config = dict(
    num_hidden_layers=11,
    qk_norm=False,
    parallel_block=False,
    optimizer='ademamix',
    batch_tokens=65536,
    doc_mask=True,
    max_steps=5085,
)
MLP neurons of a small language model. Each row is named by its layer, matrix (up: input weights) and neuron, and shows model dimensions 48-111. Each number is 50 + 12 x the weight over its row's rms, rounded and kept within 0 to 99.
Before each neuron's rows, "fires on" lists the tokens most often at its 100 highest values on Wikipedia text that the model never trained on.

fires on: "7", "8", " of", "3", "5", " ="
L6.up67:53 53 39 54 38 37 53 69 51 38 71 66 51 46 43 66 30 30 56 52 51 51 39 50 50 48 51 62 46 45 48 40 34 45 34 49 48 32 68 59 58 63 46 60 16 56 39 50 40 45 44 57 40 38 58 53 40 75 57 39 61 41 52 57

fires on: "9", "1", " def", "0", "2"
L8.up719:52 47 68 51 45 42 33 51 42 35 43 48 47 32 51 56 47 32 78 54 71 47 54 41 53 50 41 68 55 57 37 59 45 67 53 42 67 56 58 40 55 30 46 65 77 42 45 54 44 39 26 42 38 63 44 37 45 45 70 57 22 54 56 46

fires on: " P", "d", " and", ",", "ard", "t"
L6.up858:61 46 36 44 55 51 54 65 55 49 45 50 36 24 55 49 33 38 41 55 47 53 53 58 59 44 62 51 43 46 25 41 53 66 62 40 51 56 75 43 37 47 54 54 72 47 61 43 41 35 41 58 82 46 76 36 70 60 52 59 38 33 39 53

fires on: "al", "id", "at", "a", "ing"
L7.up374:70 65 44 62 57 55 43 57 38 38 72 61 39 47 42 32 32 71 70 41 50 63 48 55 31 41 57 43 69 40 51 71 61 53 58 48 57 63 63 52 62 60 44 47 56 57 63 42 52 35 54 47 67 52 67 43 52 47 57 58 35 31 43 50

fires on: "1", "3", "6", "4", "7"
L8.up29:54 70 38 47 44 47 44 45 57 43 36 84 53 46 51 81 36 36 60 30 54 43 39 64 47 66 42 61 36 56 50 70 40 51 31 38 61 43 38 52 47 64 69 58 51 47 32 47 49 37 64 54 58 40 35 40 31 43 51 52 63 47 70 35

fires on: "'", "ic", "A", "G", "ric", "8"
L6.up71:39 52 42 54 33 74 47 71 48 38 48 53 58 56 40 40 76 75 30 42 57 55 30 64 57 30 50 68 62 48 54 33 32 60 48 40 48 44 52 72 53 59 53 58 38 50 29 48 71 32 79 66 68 59 73 40 64 35 33 33 52 56 49 53

fires on: " I", "ou", "ove", " b", "y", "o"
L7.up893:40 64 56 72 53 32 72 52 49 59 50 47 57 35 59 61 58 37 49 53 51 52 48 55 45 48 43 38 40 31 44 50 32 51 57 27 47 60 47 59 47 79 64 61 53 59 42 60 55 48 42 57 42 35 65 65 61 60 49 29 50 31 52 60

fires on: " a", " A", "S", "it", "k"
L6.up521:48 51 60 56 67 43 60 58 55 61 73 61 69 43 32 44 43 52 37 38 56 43 40 73 38 51 45 56 51 51 53 56 47 61 61 42 55 43 64 46 75 66 50 62 23 44 39 74 64 35 65 47 61 53 68 46 58 45 67 53 38 45 51 63

fires on: "9", "O", "ie", " O", " A"
L2.up419:46 46 54 39 40 64 42 60 34 49 48 57 52 43 40 30 46 39 38 45 71 59 22 70 38 49 46 52 63 64 46 36 43 45 44 43 57 46 46 61 47 52 23 61 61 45 63 55 64 50 43 64 50 73 73 43 59 55 35 40 57 53 27 29

fires on: " direct", " released", " not", " sign", "ct", "ć"
L2.up340:35 43 42 43 59 76 65 50 47 71 62 39 63 60 49 44 54 55 54 39 50 56 41 39 61 44 49 48 55 47 44 54 56 57 53 37 21 74 39 49 35 57 55 42 31 52 51 32 36 59 33 59 35 42 45 53 51 55 47 31 57 48 50 58

fires on: "\n", " (", ")"
L6.up695:42 28 57 42 58 47 51 48 53 38 55 58 59 43 60 35 55 53 47 57 56 43 40 34 65 37 36 58 45 34 61 39 39 52 38 45 55 50 34 47 47 40 48 49 46 56 38 39 26 58 62 45 47 43 53 35 39 39 64 63 49 47 41 27

fires on: "g", " Ind", "-", "t", "ill", " ind"
L7.up252:75 42 52 53 63 50 68 52 55 85 59 62 71 41 42 72 62 37 46 19 62 55 52 64 64 65 60 47 55 28 57 55 42 41 51 47 64 46 67 35 24 52 71 96 57 37 40 49 41 37 63 78 53 37 61 51 55 32 38 56 49 66 39 66

fires on: "'", " (", " t", "ian"
L7.up438:57 17 53 40 38 36 43 59 66 77 39 45 74 57 61 55 72 37 43 48 44 41 49 46 51 54 57 70 42 39 52 43 51 44 41 38 64 51 21 50 51 53 50 67 63 35 46 47 30 46 69 56 32 37 75 56 72 72 40 59 49 73 42 41

fires on: " ", "8", "is", "1", "-"
L6.up661:54 64 66 39 34 26 45 47 55 63 77 65 40 50 42 50 48 74 47 46 71 51 24 47 36 51 40 48 61 39 54 39 49 55 54 43 50 66 65 41 56 55 48 53 48 43 24 64 54 37 71 34 64 46 49 60 26 56 38 68 38 40 40 49

fires on: "-", "b", "t", "d", "ip", "ou"
L8.up406:75 58 50 65 62 58 45 69 57 70 58 72 45 47 64 58 37 71 53 48 51 50 32 63 28 56 49 50 52 38 51 26 22 60 63 37 62 33 46 45 34 55 49 50 46 45 26 45 70 55 38 64 58 51 55 60 44 27 44 59 32 58 52 64

fires on: "ly", "y", " also", "ug", "t", " well"
L7.up436:35 37 39 51 36 34 64 42 00 54 34 45 48 54 64 49 50 54 65 37 57 29 42 62 44 50 66 44 48 28 30 47 40 70 49 49 72 50 45 38 47 61 54 65 52 59 51 24 32 48 54 66 68 49 86 53 40 69 41 52 46 66 63 45

fires on: " ", " and", " for", "ing"
L2.up94:41 38 72 52 07 69 39 62 55 52 52 54 40 25 55 49 60 42 47 59 38 51 51 64 59 47 36 41 49 55 48 43 62 57 70 34 54 49 45 47 33 45 41 51 38 57 42 40 58 31 35 40 31 61 65 49 99 61 43 39 72 47 56 51

fires on: " s", "ers", "ity", "s", "i", "S"
L6.up848:43 46 79 46 43 61 45 53 30 75 58 56 56 67 41 51 56 43 41 42 33 61 67 46 57 62 44 53 31 56 53 36 65 58 46 48 68 77 45 57 54 64 50 58 52 48 68 56 39 60 63 61 69 53 40 42 32 54 33 68 30 50 50 42

fires on: "ak", "'", " K", "k", "ik"
L8.up106:55 41 46 55 58 55 40 67 70 68 57 48 58 54 50 45 68 52 28 59 51 51 44 56 66 51 27 65 58 37 48 56 41 48 41 32 27 66 30 20 45 67 53 36 46 56 44 53 39 27 47 53 58 67 61 55 45 57 74 37 31 41 48 59

fires on: "-", " ", "9", " l", "ing"
L2.up450:51 60 50 67 45 62 60 74 28 64 56 41 56 41 51 53 60 37 40 37 38 54 48 51 46 31 13 45 52 57 65 63 46 48 34 51 56 46 64 43 49 60 38 49 74 35 79 51 63 26 42 57 52 60 51 55 37 46 47 77 48 17 53 55

fires on: " a", " A"
L8.up240:45 49 57 55 49 33 56 32 53 49 65 68 69 39 59 42 67 25 44 39 66 35 40 66 54 36 46 56 57 57 58 53 44 57 42 56 70 46 86 51 62 53 50 61 44 39 35 47 57 35 34 68 68 79 52 24 49 70 56 74 64 46 19 74

fires on: " R", "R"
L8.up468:40 52 43 77 49 62 59 54 50 42 62 60 65 42 38 57 43 66 59 50 45 47 57 56 44 50 33 45 61 49 52 39 53 57 47 63 35 43 44 46 36 38 29 49 53 56 13 49 46 45 63 53 55 46 48 21 37 62 48 64 54 52 36 39

fires on: ",", "1", "9", "',", "'", "8"
L6.up629:60 68 29 28 42 79 45 61 25 39 60 60 46 75 37 50 43 63 48 27 46 48 33 64 58 27 59 56 84 57 50 50 60 35 53 56 33 60 63 41 53 49 50 33 47 49 44 54 66 34 60 78 62 49 58 53 62 60 32 54 48 57 39 40

fires on: "\n", "it", "or", "er", "0", "-"
L7.up721:33 59 70 69 39 60 54 51 63 63 51 50 41 33 59 37 54 52 48 62 30 35 42 72 43 25 42 70 59 27 56 60 42 55 50 40 65 58 48 50 50 53 34 39 49 57 33 39 32 37 47 49 56 31 41 19 54 54 48 73 48 56 42 48

fires on: ",", "%", "t", "at", "et", "old"
L7.up430:45 30 28 36 51 39 49 45 56 48 41 52 74 49 54 45 44 43 58 55 36 64 25 62 65 57 68 62 48 61 33 51 51 71 40 22 35 66 60 62 36 42 56 60 50 25 52 31 50 50 46 51 63 56 69 54 40 46 62 56 45 54 35 47

fires on: "0", "1", "2", "3", "4", "8"
L2.up217:36 73 47 46 55 50 41 38 18 51 62 52 39 50 31 55 65 47 44 50 63 89 43 62 43 34 48 72 41 57 62 38 51 30 50 69 31 53 63 42 56 68 54 49 35 42 65 40 58 44 69 67 52 62 64 51 60 65 41 70 66 64 46 33

fires on: "In", " In", "or", "er", "uring", "ing"
L7.up139:44 41 59 56 37 54 56 60 67 68 50 46 59 55 70 43 41 55 50 54 54 46 63 60 60 51 52 35 55 56 47 59 56 52 52 45 51 23 48 45 30 66 52 52 53 43 55 54 50 33 34 65 51 32 68 50 39 44 63 52 50 53 23 52

fires on: "old", "id", "it", "ail", "os"
L6.up663:57 37 55 55 59 61 37 55 40 40 70 55 32 49 42 37 39 46 62 48 39 61 45 63 31 63 51 53 65 44 59 54 60 66 36 42 51 57 54 58 55 52 50 41 56 36 53 65 43 46 59 57 32 35 64 24 56 54 44 68 65 41 41 62

fires on: "==", " =", ".", "====", ":"
L6.up285:52 67 43 57 49 51 42 52 36 37 74 57 44 29 60 30 47 62 46 61 49 47 51 68 54 50 60 53 67 62 59 41 62 75 52 53 50 31 59 48 53 67 54 55 38 72 61 52 57 49 60 70 56 38 67 46 70 41 52 65 40 37 59 60

fires on: "0", "9", "7", "1", "2", "am"
L6.up51:58 68 60 32 48 51 66 51 10 46 39 65 61 56 49 52 38 57 58 34 72 28 49 37 63 32 66 46 51 36 49 40 40 34 53 51 39 49 35 59 52 75 73 53 61 51 55 48 54 58 51 60 47 48 37 45 51 65 53 70 53 35 37 33

fires on: "im", "em", "/", " /", "ap"
L7.up111:62 53 56 47 50 52 57 25 33 47 26 64 48 51 53 40 61 47 30 78 51 42 50 52 54 44 48 73 44 29 29 36 56 57 45 57 49 20 58 61 34 57 55 42 52 25 66 66 40 41 53 64 59 61 54 60 49 52 44 51 54 55 33 56

fires on: " of", "==", "===", "."
L7.up639:61 54 45 44 49 60 52 44 35 22 40 55 53 28 38 49 42 50 39 59 27 63 51 33 52 58 65 37 48 45 52 47 34 62 31 65 30 62 50 74 54 52 60 50 41 52 46 44 48 38 57 49 46 55 44 45 60 17 72 50 50 39 48 53

fires on: "i", "ner", " August"
L2.up928:64 42 55 39 53 62 44 49 39 70 55 50 67 36 50 60 52 36 47 44 59 39 46 75 49 66 32 56 51 43 53 69 32 42 72 63 16 59 32 51 60 69 38 79 68 55 30 37 46 49 38 42 40 38 54 30 63 44 54 46 52 61 30 52

fires on: "er", "al", "ing", "her"
L7.up314:80 61 67 50 53 60 66 54 63 64 44 42 49 54 53 42 58 72 41 58 42 51 70 64 60 68 58 61 66 40 35 61 62 37 46 44 65 46 32 39 26 57 53 44 44 47 50 52 34 45 42 56 69 64 63 54 41 62 51 60 37 57 38 50

fires on: " A", " a"
L2.up371:30 60 51 51 65 62 60 59 41 66 70 59 55 35 27 10 55 67 39 63 66 66 39 62 54 46 17 56 55 57 60 35 37 62 50 49 59 43 60 42 49 63 39 50 62 41 47 37 57 25 54 35 66 46 62 50 76 63 55 46 56 36 30 40

fires on: "1", "0", "ult", "t"
L8.up121:45 46 54 34 57 61 27 43 33 60 55 41 44 61 42 72 43 52 31 58 66 62 38 60 56 40 42 42 49 31 50 55 32 56 37 64 51 51 46 55 62 47 43 48 38 38 56 21 31 39 52 47 78 39 48 38 54 50 40 71 59 70 42 43

fires on: "ed", "ated", "ition", ":", "at", " fl"
L2.up49:31 60 48 62 45 50 42 61 38 60 77 46 56 44 50 61 65 55 27 63 51 32 39 49 48 49 57 54 72 36 50 33 44 70 46 60 66 61 35 50 43 63 54 26 56 51 67 39 40 52 58 64 51 58 50 57 53 38 50 65 44 58 64 51

fires on: " "
L2.up665:34 48 71 38 38 75 57 49 57 42 60 51 34 23 53 32 77 43 59 49 45 54 31 58 52 27 41 56 53 53 57 60 49 52 67 52 57 70 38 55 54 41 58 33 45 59 66 50 60 45 62 48 38 60 56 61 72 50 53 52 45 35 47 58

fires on: "-", "o"
L2.up975:31 53 49 53 44 66 47 78 52 52 64 57 39 31 28 53 63 13 47 52 53 53 53 65 46 52 32 54 41 44 63 47 53 46 33 70 41 52 48 86 51 62 52 39 64 33 60 36 60 37 40 50 59 51 53 48 39 34 50 68 59 45 39 52

fires on: " |", "1", ";", " and", "2"
L2.up632:47 79 66 46 47 58 58 66 49 43 67 47 58 44 63 39 67 71 49 52 57 59 52 60 56 51 52 54 70 55 57 29 63 47 59 59 43 44 70 63 46 37 42 53 49 37 40 54 51 35 38 70 47 56 42 50 49 46 58 52 51 43 57 37

fires on: "F", "av", "W", "N", "B", "v"
L6.up523:46 33 59 30 44 44 41 44 57 44 23 40 47 64 25 51 43 35 46 52 52 27 25 42 52 43 61 61 46 48 51 61 59 57 55 52 25 46 26 53 37 46 55 38 50 62 60 55 42 45 48 55 48 39 64 59 32 62 62 60 56 37 59 48

fires on: "ar", "ou", " Car", " Har", "ro"
L6.up708:65 49 36 66 31 38 74 57 41 32 46 36 45 22 54 50 42 64 34 23 38 60 44 47 61 51 63 44 72 31 35 40 25 69 51 63 43 39 39 53 20 69 47 51 52 49 33 46 47 52 46 64 44 51 40 49 25 63 44 53 55 34 58 76

fires on: "t", "y", "ry", "et", "ow", "an"
L6.up512:42 71 42 40 40 63 57 61 37 51 70 44 40 68 59 46 52 28 50 79 53 66 33 62 44 57 52 66 47 38 55 23 55 59 64 44 61 40 69 66 42 47 59 67 69 66 42 49 45 34 52 54 60 51 70 61 50 59 40 75 54 28 38 31

fires on: " |", " "
L2.up704:34 47 46 59 36 75 68 40 46 55 64 57 69 50 50 56 32 55 29 66 43 55 36 86 61 46 26 77 39 59 44 36 64 38 56 39 44 41 65 34 41 45 26 47 55 53 52 50 67 45 45 51 38 45 51 53 58 46 26 45 65 55 44 57

fires on: "\n", "c", "and", "ow", "t", "-"
L7.up480:80 61 57 51 41 50 58 72 55 61 68 63 38 52 77 52 53 64 53 59 43 46 49 51 40 50 56 58 47 45 55 46 57 54 49 50 15 51 45 60 48 52 73 54 64 42 48 45 52 60 37 51 67 57 58 24 47 33 38 62 45 51 40 44

fires on: "en", "ar", "or", "an", "l"
L2.up1007:40 54 52 44 39 71 61 68 44 49 50 65 58 39 60 41 59 59 42 48 46 34 52 49 45 50 15 58 38 27 45 35 50 62 46 73 33 71 21 37 36 39 60 44 61 49 52 40 48 66 55 41 44 41 54 34 53 44 42 38 54 59 44 30

fires on: " part", "f", "em", "est", "th", "ed"
L7.up963:40 78 79 47 58 56 32 51 49 55 39 45 46 53 48 54 48 48 46 58 42 36 50 26 53 41 49 39 66 54 38 50 28 58 40 55 41 64 40 32 45 51 53 50 51 13 45 53 29 42 60 40 47 63 63 55 68 56 66 53 39 68 45 64

fires on: "n", "h", "s", "pl", "nd", "l"
L2.up156:20 40 32 61 46 47 37 50 31 79 48 51 60 42 32 48 62 51 41 45 21 56 50 63 35 52 43 37 47 62 53 41 72 61 38 49 30 30 52 44 46 54 39 33 57 30 50 47 43 45 54 33 53 48 53 33 74 58 47 52 38 46 19 31

fires on: " as", " that", " As", "s", " and", "t"
L7.up594:83 43 57 60 38 35 42 62 41 65 56 58 36 27 68 34 52 44 58 45 43 67 65 67 52 38 49 53 60 42 40 67 60 79 33 59 41 60 49 28 53 50 71 44 61 33 29 55 55 33 43 59 64 53 54 53 43 52 34 42 75 70 60 54

fires on: " as", " ass", "ec", " res", "ess"
L6.up699:59 68 88 50 39 77 42 29 61 67 51 70 46 53 41 44 59 47 34 58 44 53 58 25 51 20 58 65 73 73 48 55 50 64 53 31 58 49 82 70 64 50 45 63 59 63 45 62 62 32 46 54 64 61 38 45 55 47 37 48 53 32 07 40

fires on: "===", " |", "\n", "=="
L2.up157:62 45 59 47 26 55 76 53 32 42 46 60 66 51 36 34 70 56 50 41 50 54 57 59 30 38 71 35 60 50 59 54 35 59 28 53 55 50 63 68 50 45 48 38 52 36 57 59 24 36 48 63 41 40 41 30 54 42 45 39 50 26 50 59

fires on: "s", "\n", "it", "y", "pp", "t"
L7.up488:59 30 57 59 42 56 39 44 27 60 56 32 47 67 72 47 46 80 62 42 43 54 56 56 51 47 74 45 45 55 49 64 53 60 54 51 92 51 33 49 68 61 49 48 55 73 35 54 59 50 65 59 52 36 58 54 64 44 28 62 59 68 41 40

fires on: "o", "\n", " B", "y", "b", " I"
L8.up497:64 60 82 62 46 40 38 54 52 59 71 36 55 60 59 67 63 34 58 58 53 58 56 47 43 26 52 48 53 37 42 51 48 57 44 53 48 58 48 45 44 65 75 63 45 73 45 49 49 57 35 53 39 42 55 57 55 29 49 49 51 54 60 60

fires on: " =", "1", "for", "ag", "2", "3"
L7.up74:59 41 66 53 48 54 52 88 49 51 41 58 54 70 63 48 88 50 44 44 47 51 53 59 42 44 51 30 50 53 48 36 68 58 64 41 15 34 70 48 48 57 41 58 47 46 59 24 53 50 55 71 44 58 56 71 60 51 77 42 43 30 44 42

fires on: "l", " d", "fer", " l", "u", "ter"
L8.up981:44 59 62 67 34 30 69 48 53 59 65 57 53 46 72 53 51 62 49 46 50 38 55 52 38 44 38 69 57 33 43 37 50 72 60 44 46 37 55 66 47 55 41 55 63 36 46 35 49 34 58 64 71 53 34 53 22 66 68 42 64 27 46 68

fires on: "est", " part", " War", " North", "ire"
L2.up980:57 77 70 49 47 50 36 46 43 63 55 43 34 57 58 47 46 50 33 68 53 45 40 56 43 38 38 36 58 49 38 58 46 48 36 54 56 52 40 62 61 57 50 56 48 32 56 44 45 37 47 60 40 40 53 19 57 41 50 61 38 39 37 59

fires on: "qu", "ust", "fer", "ign", "ess", "arn"
L2.up598:55 76 37 52 47 69 55 53 44 60 62 39 51 47 74 31 60 52 45 61 57 42 58 38 40 31 44 47 36 38 41 44 47 57 47 25 34 57 47 66 51 49 68 36 64 33 41 55 72 53 51 36 45 70 55 57 40 22 55 65 50 18 58 36

fires on: "'", " con", " ind"
L7.up752:60 41 38 43 40 56 56 59 33 63 40 41 72 59 66 52 62 49 62 37 51 40 50 54 69 56 40 50 48 40 36 53 66 26 44 57 56 39 59 47 40 43 41 54 53 46 49 38 30 39 59 49 49 61 58 52 79 43 58 52 45 69 33 64

fires on: "born", "n", " born", "fter", "enc", "ch"
L6.up271:43 59 57 42 57 53 53 56 31 72 54 39 39 44 57 54 52 61 50 48 41 50 48 69 57 43 53 63 57 37 42 34 63 62 54 47 37 50 63 59 22 46 58 31 52 44 41 57 59 30 34 42 61 53 52 45 41 36 58 30 40 59 32 72

fires on: "it", "ar", "or", "o", "er", "ou"
L6.up740:52 67 50 69 47 51 54 53 53 69 61 34 56 29 56 31 47 72 63 36 34 40 47 55 80 44 50 37 34 43 43 51 27 56 76 36 49 56 54 34 67 65 56 57 52 57 49 51 61 23 51 57 64 42 68 56 37 58 40 50 75 36 24 62

fires on: "i", "p", "s", "ents"
L7.up649:38 49 75 35 48 68 35 46 55 72 48 50 46 58 45 64 65 36 50 70 36 38 48 55 62 63 62 38 52 39 39 22 56 45 50 55 47 53 40 46 58 51 40 56 30 58 54 56 61 44 62 51 40 54 34 62 45 55 56 62 55 54 51 36

fires on: "c", "isc", "1", " a", "ic", " D"
L8.up150:77 84 55 41 53 59 52 35 50 53 52 54 63 67 63 40 51 35 64 52 68 45 55 40 54 40 65 46 55 60 51 58 34 55 37 52 52 48 63 47 54 45 60 65 88 48 58 48 49 38 46 46 54 52 35 50 69 44 31 60 23 43 64 53

fires on: "ical", "ial", "ular", "ated", "ient", "ign"
L2.up952:41 41 58 71 47 46 09 29 41 60 47 35 67 64 29 54 48 67 33 69 36 48 59 29 39 45 62 56 43 54 46 44 61 57 46 44 62 45 42 64 40 63 30 47 68 55 61 42 38 49 51 53 23 64 75 47 51 31 67 56 48 54 57 27

fires on: "2", "1", "9", ",", "ith", "0"
L2.up44:49 45 42 46 39 40 33 68 39 84 57 50 58 54 59 29 62 39 50 41 53 45 48 35 47 42 52 55 62 43 43 46 62 38 63 45 42 73 38 62 55 34 43 54 53 51 47 52 49 44 65 53 40 57 42 58 56 51 50 73 53 44 18 64

fires on: "s", "er", "ers"
L2.up290:46 54 51 46 32 53 38 73 57 59 88 69 50 67 43 44 51 57 40 63 28 60 65 51 46 60 56 47 59 63 47 30 47 49 38 29 39 62 54 52 45 73 31 41 35 49 69 45 66 53 44 38 57 52 62 32 75 61 39 38 29 62 36 40

fires on: " Th", "al", "a", " th"
L8.up1021:56 52 53 60 52 64 53 65 35 22 65 51 56 45 37 52 30 44 63 52 38 57 40 50 51 39 56 34 50 51 40 75 39 43 63 60 47 69 52 68 35 63 45 55 41 60 49 28 50 35 58 60 49 47 53 34 46 29 48 66 56 58 59 63

fires on: "2", "b", "ow", "et", "ock"
L6.up88:76 70 67 40 54 31 44 67 29 61 66 45 33 58 54 59 49 41 49 71 49 59 28 45 58 33 64 66 64 52 36 16 56 53 61 34 51 63 76 51 65 70 79 42 69 33 42 40 55 40 46 55 48 30 64 53 51 63 61 61 41 55 51 41

fires on: "e", "am", "in", " is", " of", " ev"
L8.up629:52 49 59 59 69 37 63 40 31 55 66 57 54 25 55 34 48 45 43 41 63 52 53 39 68 58 57 46 46 34 40 63 58 37 42 46 45 38 46 45 58 50 43 47 25 51 50 37 46 46 57 51 42 52 84 49 67 67 65 51 42 51 45 53

fires on: " ", "am", "um"
L7.up10:66 52 51 27 55 38 47 77 40 70 64 72 41 51 60 43 70 66 47 39 48 49 58 50 46 43 40 52 63 44 38 56 59 45 64 37 49 68 75 50 57 52 62 68 47 41 53 63 55 29 60 55 51 40 37 59 45 56 46 56 41 21 35 62

fires on: "ri", "ther", "l", "g", "is", "ers"
L7.up691:65 41 58 55 22 64 48 48 45 51 36 54 66 37 33 31 70 59 53 65 33 64 45 75 55 62 53 51 49 53 49 51 63 52 56 56 48 62 44 29 36 55 37 75 49 46 49 62 58 24 37 45 45 25 41 44 45 64 52 59 37 52 39 54

fires on: "1", "se", "b", "ern", "mer", " February"
L2.up542:58 46 67 33 53 38 39 56 41 53 82 50 53 57 27 55 67 52 51 48 31 50 35 64 37 45 42 33 70 37 60 49 44 61 52 50 48 80 38 36 61 57 51 49 59 60 59 51 62 36 59 59 15 52 52 43 60 62 50 65 69 52 49 48

fires on: "ar", "ant", " –", " Car"
L2.up40:49 61 46 31 19 63 72 73 48 60 55 52 41 26 79 47 46 70 32 46 54 80 39 35 56 42 59 51 80 48 29 43 39 53 54 56 59 56 53 53 49 45 59 56 32 34 55 47 48 47 62 60 33 82 61 25 39 71 49 50 41 42 31 49

fires on: " which", " that", "i", " v", "isc"
L7.up13:64 46 53 46 37 45 70 71 61 57 46 60 39 59 34 24 31 51 53 52 59 77 25 46 50 57 60 46 58 49 47 60 50 61 38 57 51 65 66 33 45 43 62 68 43 61 60 35 52 33 61 72 30 62 62 50 57 40 66 59 35 66 49 61

fires on: "er", "t", ".", "or", "y"
L6.up7:31 41 47 49 46 40 60 53 50 64 70 69 37 49 53 44 22 65 50 55 35 44 56 57 33 40 71 24 35 41 45 43 50 65 55 47 44 63 46 55 39 60 42 62 34 50 47 56 67 54 36 39 68 50 53 32 51 55 50 38 49 48 49 43

fires on: "ag", " sc", "ist", "ig", " Ind", " of"
L8.up885:63 53 56 37 61 22 54 75 43 53 63 58 48 68 65 53 53 45 24 34 61 61 33 26 30 60 71 64 46 48 54 53 42 51 54 36 33 24 48 63 46 44 60 61 67 35 56 52 47 48 49 74 33 40 60 57 50 50 58 49 52 59 38 63

fires on: "en", "N", "S", " of", "an", " between"
L2.up143:36 56 39 58 29 55 45 67 50 65 45 59 85 52 39 39 33 61 42 54 40 54 56 61 60 63 50 52 43 48 41 45 59 54 44 58 49 56 31 48 35 41 44 46 35 63 78 42 65 57 49 58 40 50 42 46 46 55 35 33 67 58 53 26

fires on: "ab", "at", "u", "o", "ing", "a"
L2.up961:46 59 40 45 37 59 45 47 55 50 71 69 33 37 45 55 46 40 59 53 22 65 45 63 51 55 39 58 37 49 51 53 38 53 46 53 43 35 57 67 79 73 47 30 47 60 51 30 62 40 41 50 62 58 61 63 66 62 42 60 55 51 58 49

fires on: "0", "7", "8", "6", "9"
L7.up197:39 39 54 52 37 37 40 53 52 38 51 46 56 27 62 42 48 23 66 54 60 56 49 76 50 59 31 56 59 76 40 44 61 55 45 46 46 41 35 61 48 53 15 33 72 23 48 71 55 28 37 55 77 53 48 46 40 41 51 55 50 44 32 57

fires on: " ", " |", " team", "}"
L2.up437:43 37 40 45 44 63 49 43 49 34 56 43 54 38 44 46 44 48 39 59 55 38 47 77 59 54 55 57 57 40 43 29 49 53 43 56 58 38 53 45 37 40 60 55 62 67 45 49 66 40 55 42 49 66 62 50 79 59 30 51 67 73 44 76

fires on: ".", "8", "1", "2", "th"
L7.up172:65 31 37 23 46 57 45 48 28 84 38 52 52 53 50 32 45 62 53 46 58 55 55 45 56 60 64 47 46 46 52 55 46 41 50 46 61 36 34 54 48 64 48 57 60 38 56 36 54 44 54 60 33 59 45 54 48 53 53 75 31 61 31 48